{"n_head": 10, "positions": "rope", "rope_fraction": 1.0, "qk_norm": false, "init": "normal", "init_std_o": 0.0, "init_std_up": 0.0246, "init_mimetic": 0.5, "optimizer": "adam_variant", "decay_fraction": 0.57, "final_lr_fraction": 0.05}
MLP neurons of a small language model. Each row is named by its layer, matrix (gate and up: input weights; down: output weights) and neuron, and shows model dimensions 80-143. Each number is 200 + 20 x the weight over its row's rms, rounded and kept within 0 to 999. A neuron's up and down rows have the sign that makes its largest values positive.
Before each neuron's rows, "fires on" lists the tokens most often at its 100 highest values on Wikipedia text that the model never trained on; "fires before" lists the tokens most often just after its 100 highest values on Wikipedia text that the model never trained on.

fires on: "ro", "min", "equ", "M", "lic", "54"
fires before: "ad", ".", "ent", "ation", "ated"
L6.gate591,193,219,165,200,215,221,238,178,240,227,199,183,192,162,194,213,218,233,206,173,186,202,221,184,191,169,168,168,174,222,177,201,203,187,191,184,222,201,234,207,204,165,211,179,181,187,192,215,179,206,197,228,177,144,186,225,209,181,182,226,207,183,195,223
L6.up591,182,181,204,198,212,170,199,150,216,247,200,185,212,191,236,212,196,215,189,141,248,194,226,193,213,194,195,185,190,210,174,207,210,168,193,196,197,213,197,176,177,166,201,190,189,167,188,175,171,183,213,190,143,192,194,208,183,210,209,199,179,193,195,230
L6.down591,196,194,185,174,163,166,214,146,188,217,208,196,190,224,184,164,207,186,215,213,235,195,178,218,230,201,220,211,157,210,227,226,195,186,188,206,205,208,200,189,176,213,215,187,159,186,203,209,183,214,231,183,194,207,149,188,157,239,198,197,165,189,191,247

fires on: " =", "an", " ==", "fa", "h", " Scott"
fires before: "\n", "ing", "s", "re"
L3.gate19,196,210,200,214,185,214,237,198,193,213,168,171,225,242,179,222,187,234,160,237,200,198,171,220,213,242,197,223,195,200,233,179,189,203,172,181,213,158,173,193,214,185,220,190,196,209,185,181,201,204,221,211,201,194,207,206,170,202,223,207,173,192,209,205
L3.up19,202,201,171,205,199,214,212,218,175,193,187,164,176,205,184,206,218,181,181,189,195,199,209,202,219,214,185,196,245,198,223,199,187,201,197,200,205,190,168,192,212,158,191,149,192,210,179,141,234,184,205,206,211,185,229,165,195,226,190,173,175,170,192,175
L3.down19,180,202,171,233,207,192,212,196,200,205,197,216,193,200,202,209,199,157,187,220,217,212,188,204,193,174,211,181,222,204,182,197,168,193,209,228,175,212,214,213,228,181,187,192,212,196,199,192,234,182,222,194,192,192,204,209,203,221,219,177,163,186,198,179

fires on: "===", " =", "==", " =="
fires before: "\n"
L9.gate518,231,201,196,184,201,198,216,196,206,198,194,202,179,203,226,208,212,173,184,206,197,215,222,184,182,181,196,202,211,228,222,224,260,200,178,170,189,201,177,198,221,147,203,190,236,161,238,198,208,180,177,222,175,211,187,226,200,192,183,220,202,201,173,195
L9.up518,243,211,159,213,201,189,214,189,211,229,193,178,202,182,189,198,211,173,185,166,189,190,185,212,236,204,203,190,178,168,222,184,196,186,197,188,148,181,209,242,220,199,198,215,220,188,182,199,235,192,211,188,216,193,194,223,208,175,209,184,196,196,207,187
L9.down518,204,205,197,204,184,206,215,208,208,225,190,190,214,216,181,219,176,200,221,204,192,195,188,201,201,211,237,222,219,196,225,190,209,208,187,193,240,180,187,184,194,212,214,202,190,221,225,217,192,204,227,190,239,173,221,209,176,231,211,224,191,171,183,189

fires on: "er", "tra", "dy", " John"
fires before: "n", "ct", "st"
L12.gate32,178,198,208,169,197,211,230,199,243,160,156,203,188,210,217,198,199,202,183,184,223,194,217,193,194,222,203,171,220,180,198,218,166,198,197,209,206,218,199,199,199,225,187,180,193,211,188,203,192,185,201,167,181,192,254,194,207,209,152,222,199,227,196,187
L12.up32,226,219,205,213,230,216,218,196,229,150,222,215,189,208,142,174,179,190,180,259,222,178,204,193,220,231,204,175,209,205,148,223,214,196,203,190,190,195,203,182,232,183,179,184,211,206,211,231,224,214,163,206,204,194,216,206,196,189,193,186,202,215,219,226
L12.down32,208,219,202,204,203,208,197,235,223,182,186,207,164,229,217,183,184,225,218,200,161,194,201,231,199,217,206,206,219,146,243,217,200,190,194,201,214,196,183,189,201,155,218,228,180,192,222,190,159,198,183,167,206,183,157,191,148,221,208,193,195,211,213,202

fires on: " is", "j", "ch", " was", "d"
fires before: " a", "e", " an", "b", "a"
L6.gate299,201,206,202,200,203,235,197,229,195,199,149,225,235,201,254,180,197,223,205,218,193,223,221,195,174,181,217,209,192,227,200,178,192,203,194,184,206,209,232,245,173,211,191,220,191,203,212,171,198,210,169,196,198,217,211,186,218,199,208,260,187,223,216,198
L6.up299,170,198,182,205,209,208,168,223,224,189,256,208,187,191,216,261,184,204,197,190,210,216,189,218,195,196,179,239,244,197,208,228,217,224,222,209,194,203,170,186,183,203,147,234,194,227,169,197,196,193,205,222,211,164,188,206,214,170,200,206,170,194,184,222
L6.down299,249,226,194,213,219,207,207,202,219,189,185,190,199,191,216,190,197,202,184,200,190,238,179,212,218,178,201,175,175,212,202,196,190,214,220,170,182,195,223,202,205,175,179,194,217,219,196,171,215,182,213,211,220,205,218,194,227,198,214,177,212,207,214,175

fires on: "s", "es", "ations", "ed"
fires before: ".", " of", " in", ",", " for", " by"
L12.gate239,194,242,204,196,200,237,219,208,192,180,197,150,202,211,191,171,174,220,145,193,222,190,205,183,194,179,222,223,218,224,195,202,200,215,210,189,188,183,214,227,228,197,192,192,163,195,234,204,190,208,187,234,215,204,198,200,219,179,184,201,222,183,185,225
L12.up239,195,209,230,203,219,192,208,207,207,209,175,198,148,185,163,218,156,227,199,211,174,190,218,174,190,197,189,233,215,191,182,215,188,161,198,204,206,212,203,216,187,238,190,205,202,172,189,223,173,203,156,205,202,211,190,177,213,201,206,219,201,222,199,225
L12.down239,174,185,154,192,229,177,215,206,197,202,217,201,229,193,189,182,210,204,188,194,239,201,203,238,186,204,175,201,183,204,253,195,237,185,227,181,204,180,199,169,205,195,178,195,178,209,219,160,222,192,169,199,215,218,192,203,171,196,201,178,185,167,208,187

fires on: " as", " As", "s", "as"
fires before: "s", " a", " well", " of", "ian", " the"
L9.gate4,218,209,221,202,196,183,213,209,227,211,193,216,214,187,160,174,219,215,190,216,227,212,173,192,195,216,219,154,204,224,228,172,219,222,243,181,212,176,226,211,209,230,253,238,224,144,191,211,193,209,191,188,188,204,229,248,237,196,225,171,194,183,207,221
L9.up4,225,190,190,203,217,227,218,185,196,180,228,220,211,187,196,169,211,188,167,223,170,171,217,189,188,188,186,204,230,218,225,210,179,214,237,236,157,188,158,240,170,193,235,231,178,213,193,207,193,162,178,217,203,244,204,237,189,192,210,181,190,232,188,224
L9.down4,191,190,180,219,170,190,228,175,199,203,177,226,225,216,216,209,204,225,230,197,170,200,196,197,193,185,220,206,208,218,175,168,179,185,269,171,191,191,207,185,196,201,194,199,217,205,222,232,191,180,185,196,198,208,192,219,190,194,202,194,176,195,211,198

fires on: "ed", " released", "d", " built", "tten"
fires before: " in", " by", " as", " on", ".", " to"
L11.gate61,197,217,169,198,235,220,200,229,199,201,219,187,187,263,152,211,178,213,233,198,194,220,208,196,213,188,200,207,221,180,217,187,189,225,204,201,224,178,187,231,193,203,157,221,206,216,182,212,218,182,198,212,208,198,217,241,206,221,202,209,203,216,194,230
L11.up61,221,215,201,213,189,210,224,185,189,186,182,175,222,202,177,183,183,241,198,233,191,178,194,183,196,197,229,225,199,184,218,204,199,229,196,166,217,217,171,195,164,203,175,220,169,200,202,238,226,183,211,166,183,174,200,207,190,185,205,223,212,231,214,221
L11.down61,206,212,200,177,184,201,184,230,189,189,187,194,182,192,210,211,209,233,167,215,183,162,189,175,239,204,205,174,210,191,176,178,228,212,156,192,191,216,175,184,234,176,207,211,173,218,228,181,191,177,228,182,241,206,216,214,206,220,177,211,210,211,205,167

fires on: "p", "w", "c", " sp"
fires before: "ro", "on", "la", "re", "ite", "her"
L12.gate0,185,205,149,209,209,191,219,178,235,211,220,221,191,216,208,173,202,208,202,206,213,197,217,201,222,173,207,173,248,201,158,198,192,186,159,214,183,196,205,211,217,199,193,189,191,183,205,186,180,199,194,173,199,194,177,194,199,243,163,220,215,220,205,223
L12.up0,208,178,206,192,208,227,203,247,228,204,203,214,184,184,201,181,192,184,185,205,193,206,184,229,174,196,243,184,177,172,180,186,210,231,194,207,210,210,229,194,191,204,216,211,201,218,214,200,170,197,196,211,225,216,177,194,222,219,219,179,246,154,233,180
L12.down0,166,208,211,199,201,202,214,194,219,236,220,196,186,170,184,212,199,187,218,216,214,173,177,203,197,177,186,231,197,217,218,223,161,218,222,185,201,188,203,192,188,249,230,239,194,198,190,195,189,186,226,222,168,223,173,223,190,188,188,210,198,201,192,220

fires on: " =", "it", "qui", "m", "t", "z"
fires before: "\n", "le", "al", ":", "ing"
L9.gate249,224,203,176,231,199,208,192,198,184,205,209,192,208,176,191,167,212,161,216,197,217,170,214,207,204,211,199,206,202,214,168,190,207,241,196,208,214,212,225,193,242,162,213,233,173,217,225,198,203,199,168,240,162,230,188,216,167,203,182,204,188,185,195,220
L9.up249,198,175,199,219,201,194,195,221,233,159,206,184,223,220,186,219,228,172,219,205,193,226,169,202,220,200,217,187,212,208,208,194,201,175,208,216,208,239,205,185,208,210,183,236,184,218,166,205,202,203,194,196,212,187,214,159,180,217,207,185,189,180,200,226
L9.down249,171,179,191,215,180,195,195,182,170,193,224,233,178,186,183,222,178,215,182,179,216,216,215,235,199,203,236,210,187,213,212,222,223,196,233,185,199,187,184,223,209,172,202,172,212,230,201,201,193,173,193,163,201,191,224,215,201,222,183,229,214,165,170,221

fires on: "ur", "er", "th", "un", "m", "as"
fires before: "al", "ing", "er", "y", "ation", "th"
L5.gate177,245,184,163,223,173,233,169,174,204,241,195,212,197,230,207,212,211,234,171,226,207,232,217,228,171,202,199,234,181,230,193,186,179,194,194,222,198,163,223,172,143,181,226,207,215,187,191,209,205,218,154,203,191,214,238,240,216,186,209,178,232,211,226,227
L5.up177,197,202,200,252,170,179,181,178,180,165,205,207,199,239,187,227,229,245,195,201,212,225,199,204,205,189,182,182,208,215,200,211,203,207,219,196,204,241,214,223,193,198,184,208,213,200,229,211,220,195,236,226,208,207,201,195,224,189,221,188,194,172,225,196
L5.down177,223,195,206,199,155,192,191,174,192,237,214,187,185,207,209,201,208,211,196,199,229,196,193,206,182,202,235,215,208,200,197,192,177,200,232,196,186,210,232,183,180,182,176,222,228,220,235,180,185,205,190,185,251,164,171,206,208,213,233,163,218,151,178,256

fires on: ").", "===", "."
fires before: "\n", " The", " In", " He"
L4.gate769,197,223,219,210,139,227,221,242,203,190,210,209,194,180,171,201,183,255,191,197,207,215,205,204,215,162,200,209,191,174,205,192,198,194,226,206,178,229,202,176,213,217,244,195,207,210,177,185,203,190,222,209,195,181,259,202,227,209,260,179,199,173,207,229
L4.up769,183,167,183,218,190,196,180,201,220,205,231,188,230,203,210,200,189,201,201,234,203,162,232,173,243,216,202,183,184,217,221,200,229,195,175,185,171,187,178,196,220,222,219,216,197,222,182,193,208,226,189,194,211,207,198,179,196,205,200,200,251,191,213,192
L4.down769,221,226,172,196,220,184,182,196,192,207,199,159,189,224,202,215,190,191,176,183,186,233,204,223,216,225,201,195,193,197,208,166,209,197,199,181,189,226,196,189,182,227,213,190,185,210,198,208,164,215,190,222,194,197,201,205,214,187,190,231,188,198,200,194

fires on: " lo", " Lo", "lo"
fires before: "s", "an", "ve", "st", "t", "ne"
L5.gate648,193,214,173,223,197,173,214,204,214,211,226,208,202,171,231,203,195,187,197,207,185,207,200,197,199,217,229,190,180,208,192,198,205,194,231,208,203,217,223,219,183,172,195,185,214,179,197,201,235,180,196,196,163,180,171,230,176,207,163,218,215,229,233,213
L5.up648,207,233,205,190,200,212,203,180,182,229,212,194,230,220,205,165,193,178,179,191,201,211,235,228,217,229,220,191,190,191,182,176,193,202,211,200,225,240,208,174,172,184,179,185,186,196,231,185,198,171,197,236,214,185,204,190,193,190,222,168,203,207,197,209
L5.down648,212,222,193,206,219,197,195,237,224,203,219,188,220,203,209,200,181,199,218,179,219,216,212,239,190,204,193,200,206,219,165,190,214,214,233,221,201,222,210,201,210,196,185,184,198,213,183,188,218,159,196,179,201,175,191,192,157,215,190,225,192,202,200,218

fires on: " ex", " Ex", "re", "ex"
fires before: "p", "press", "per", "ec", "ten", "amp"
L11.gate488,203,201,229,198,193,207,224,189,197,204,224,227,234,177,202,193,208,214,184,205,219,207,223,197,193,173,187,224,214,188,240,196,229,222,198,170,187,185,170,173,191,226,201,174,207,154,182,205,214,203,204,211,239,214,234,222,212,192,194,226,187,206,208,191
L11.up488,228,228,188,185,201,205,171,191,176,201,175,203,189,195,222,212,197,195,224,201,185,193,201,175,182,217,185,193,236,217,188,208,163,222,178,231,201,221,224,185,179,158,206,209,180,201,191,197,202,215,199,208,179,233,205,225,201,187,195,198,188,197,186,217
L11.down488,205,194,231,219,197,187,212,217,226,213,198,187,216,230,188,206,216,214,210,191,204,192,211,215,197,208,215,202,209,203,172,209,199,221,203,169,187,213,216,174,190,176,219,167,170,180,221,207,216,209,189,199,199,245,220,171,220,177,208,210,182,196,178,216

fires on: "S", ".", "24", " 2020", "mer", " 2024"
fires before: "A", "S", ")", "$", "ress", "g"
L3.gate775,237,218,190,189,199,203,247,213,199,197,182,202,197,187,195,220,191,181,210,194,212,215,184,211,189,206,198,178,169,195,203,190,188,227,175,215,229,220,183,206,175,210,215,191,162,206,196,182,183,223,199,192,208,197,188,213,225,173,200,210,192,226,214,203
L3.up775,211,207,161,192,229,218,220,150,218,202,221,155,160,226,246,211,189,212,196,216,188,223,185,217,221,217,218,216,237,217,163,205,194,180,161,181,174,178,156,207,201,168,186,190,179,196,223,244,225,212,184,219,227,167,221,199,201,214,201,219,175,212,227,186
L3.down775,193,187,183,214,236,188,239,170,221,211,191,203,214,191,205,190,185,211,232,190,201,193,175,218,200,141,195,191,210,197,212,216,191,210,226,159,238,243,204,210,228,213,190,169,227,211,194,212,212,188,208,222,187,159,189,194,216,176,218,186,196,169,194,228

fires on: "er", "ver", "d", "r", "ar"
fires before: "n", "ed", "ing", "ance", "y", "ation"
L12.gate771,219,172,174,196,166,205,166,179,215,203,223,205,189,226,232,209,192,168,203,189,191,192,201,191,186,191,224,193,191,199,177,201,204,227,180,185,193,175,229,193,224,227,195,219,191,152,181,183,174,194,193,185,186,216,232,250,194,182,210,164,183,216,242,221
L12.up771,176,227,166,214,203,211,238,203,177,208,159,195,196,210,160,224,215,145,201,196,240,207,201,203,218,192,184,204,246,191,157,209,190,199,226,191,209,227,176,200,174,193,219,179,182,212,179,204,208,157,193,167,203,209,210,209,212,191,182,173,198,219,197,218
L12.down771,222,185,165,236,214,214,201,208,181,217,198,240,227,182,180,228,180,217,207,167,219,225,209,191,218,232,184,201,196,241,231,222,210,185,198,222,219,230,259,211,190,214,192,221,184,204,217,211,220,215,226,201,206,184,232,180,192,199,208,177,214,211,193,178

fires on: "al", " medal", "op", "if", " first", "ul"
fires before: " –", " place", "ity", "ul", "ation", ":"
L3.gate113,209,168,190,239,210,233,212,178,237,217,193,205,208,210,212,167,197,208,153,180,179,193,158,201,215,221,189,197,173,202,222,197,164,184,204,183,228,208,214,201,194,190,176,213,179,152,179,197,187,216,165,222,178,224,199,200,210,173,201,208,226,216,171,205
L3.up113,210,227,213,250,196,207,204,220,173,204,225,184,170,191,193,177,211,187,205,194,197,188,174,210,202,196,189,208,208,215,194,238,196,181,201,195,198,201,168,163,206,222,172,237,185,214,222,189,228,248,224,165,162,178,217,181,209,222,231,189,201,208,213,199
L3.down113,181,185,193,244,202,232,209,184,178,215,223,187,185,215,205,187,184,207,213,174,168,167,169,208,196,186,183,172,212,191,190,177,186,179,191,176,203,185,213,190,239,219,207,230,202,195,184,204,220,226,215,177,204,214,197,184,212,207,159,179,189,225,204,203

fires on: " ex", "ph", "ex", "O"
fires before: "p", "ce", "ist", "ten", "per", "ec"
L9.gate680,187,229,230,171,222,175,202,179,218,203,185,199,199,188,161,165,204,252,186,193,191,221,181,243,194,190,199,209,219,220,217,197,205,232,198,162,189,200,199,192,219,176,147,221,215,212,174,198,202,228,163,194,196,221,189,211,179,167,213,209,186,211,169,221
L9.up680,226,186,226,188,175,196,209,228,242,215,230,229,186,178,229,195,198,180,187,191,194,216,204,205,205,170,223,182,213,196,187,191,195,234,225,175,221,197,188,159,192,192,232,228,203,199,183,194,194,209,202,215,189,181,148,195,207,189,210,187,196,187,153,212
L9.down680,195,180,198,192,188,157,212,223,211,201,218,204,235,218,221,237,195,170,206,177,222,178,233,190,209,198,178,207,192,210,202,204,212,188,166,203,170,198,177,229,160,199,228,198,184,215,213,214,219,171,215,210,213,229,205,217,210,203,213,196,219,243,179,200

fires on: " pre", "re", " Con"
fires before: "s", "mi", "c", "par", "fer"
L3.gate452,242,201,177,208,195,195,228,189,208,195,185,205,273,163,204,197,211,187,196,182,187,198,184,228,180,197,181,183,191,175,230,213,159,221,222,192,222,206,222,184,200,181,176,209,204,192,229,200,223,175,204,200,175,215,195,214,159,186,224,194,201,220,222,208
L3.up452,215,197,191,234,215,211,214,189,192,201,219,217,225,177,253,177,221,191,167,243,158,237,215,170,225,215,187,205,160,174,176,223,171,204,232,166,197,205,219,200,194,207,162,222,175,229,259,220,194,196,217,235,196,200,193,195,180,177,234,199,219,192,222,211
L3.down452,223,187,214,219,207,192,167,167,220,171,212,239,230,185,206,221,196,220,234,210,161,182,185,163,217,196,223,215,198,182,192,218,200,194,239,173,202,212,213,212,204,191,193,219,201,209,196,200,181,201,199,200,206,244,186,202,198,210,197,175,203,189,207,201

fires on: "==", "===", "ant", "="
fires before: "\n", "-"
L4.gate565,212,211,204,194,215,230,188,223,179,212,209,168,215,165,204,187,234,237,203,179,206,208,213,218,204,180,198,183,191,219,219,178,187,225,208,174,196,220,216,193,205,215,156,211,185,183,202,179,216,205,200,185,201,206,205,208,223,191,205,191,186,199,222,217
L4.up565,197,198,169,188,209,200,193,213,205,191,201,167,231,195,204,177,206,197,152,203,219,204,204,205,223,203,222,181,197,218,177,165,190,169,200,189,230,198,187,202,202,226,224,229,207,203,187,212,172,178,225,178,222,214,203,199,227,196,196,177,208,174,206,213
L4.down565,190,174,191,196,193,190,186,185,188,212,197,238,197,193,177,165,205,225,188,217,228,232,214,183,200,190,210,171,189,191,182,210,208,211,205,190,189,225,204,216,209,223,184,220,198,151,195,182,213,158,213,208,215,169,221,189,201,177,236,222,187,215,190,225

fires on: ").", "."
fires before: "\n", " The", " In", " He", " His"
L4.gate146,190,214,210,264,210,230,205,228,216,199,200,217,182,195,211,192,230,195,171,213,163,203,190,173,225,225,157,202,233,207,216,190,238,182,172,173,209,228,190,195,217,189,221,213,165,218,176,202,221,202,196,216,190,177,195,178,216,231,230,180,205,187,199,176
L4.up146,199,190,188,178,195,240,167,177,207,197,223,192,180,208,191,204,188,212,204,258,216,222,197,239,204,187,192,172,171,205,216,185,188,206,226,193,184,174,228,172,237,202,202,200,218,207,216,187,192,215,234,195,217,173,230,199,194,200,223,201,193,209,197,216
L4.down146,209,198,173,216,212,212,214,232,251,196,188,206,212,210,160,214,234,217,190,187,166,213,228,170,231,220,197,193,218,214,171,205,211,221,176,214,261,206,205,162,220,173,206,186,192,209,202,168,170,195,194,159,186,197,189,200,205,203,195,203,229,193,183,217

fires on: "\n", " 11", " 8"
fires before: "-", "\n", ";", "'"
L11.gate582,192,178,184,224,213,172,191,224,210,225,198,211,202,185,208,190,193,198,202,220,219,181,181,185,204,189,202,204,173,188,194,179,209,245,191,172,218,152,230,218,206,201,197,155,182,191,220,180,207,236,204,220,210,184,224,203,226,183,214,226,208,185,188,194
L11.up582,208,205,190,207,186,201,156,184,203,195,218,216,178,198,148,220,183,219,217,246,200,169,184,217,183,194,186,188,212,213,184,185,213,201,197,193,203,185,195,197,178,188,192,212,167,194,207,173,166,214,199,189,213,166,201,208,215,192,150,190,176,191,214,211
L11.down582,196,185,229,232,236,201,212,197,210,193,233,228,186,209,229,161,208,164,193,210,215,210,198,181,188,176,202,231,196,207,186,164,179,234,206,196,185,192,199,223,233,218,147,206,212,202,174,165,212,213,206,220,198,198,204,220,198,238,237,190,204,191,179,200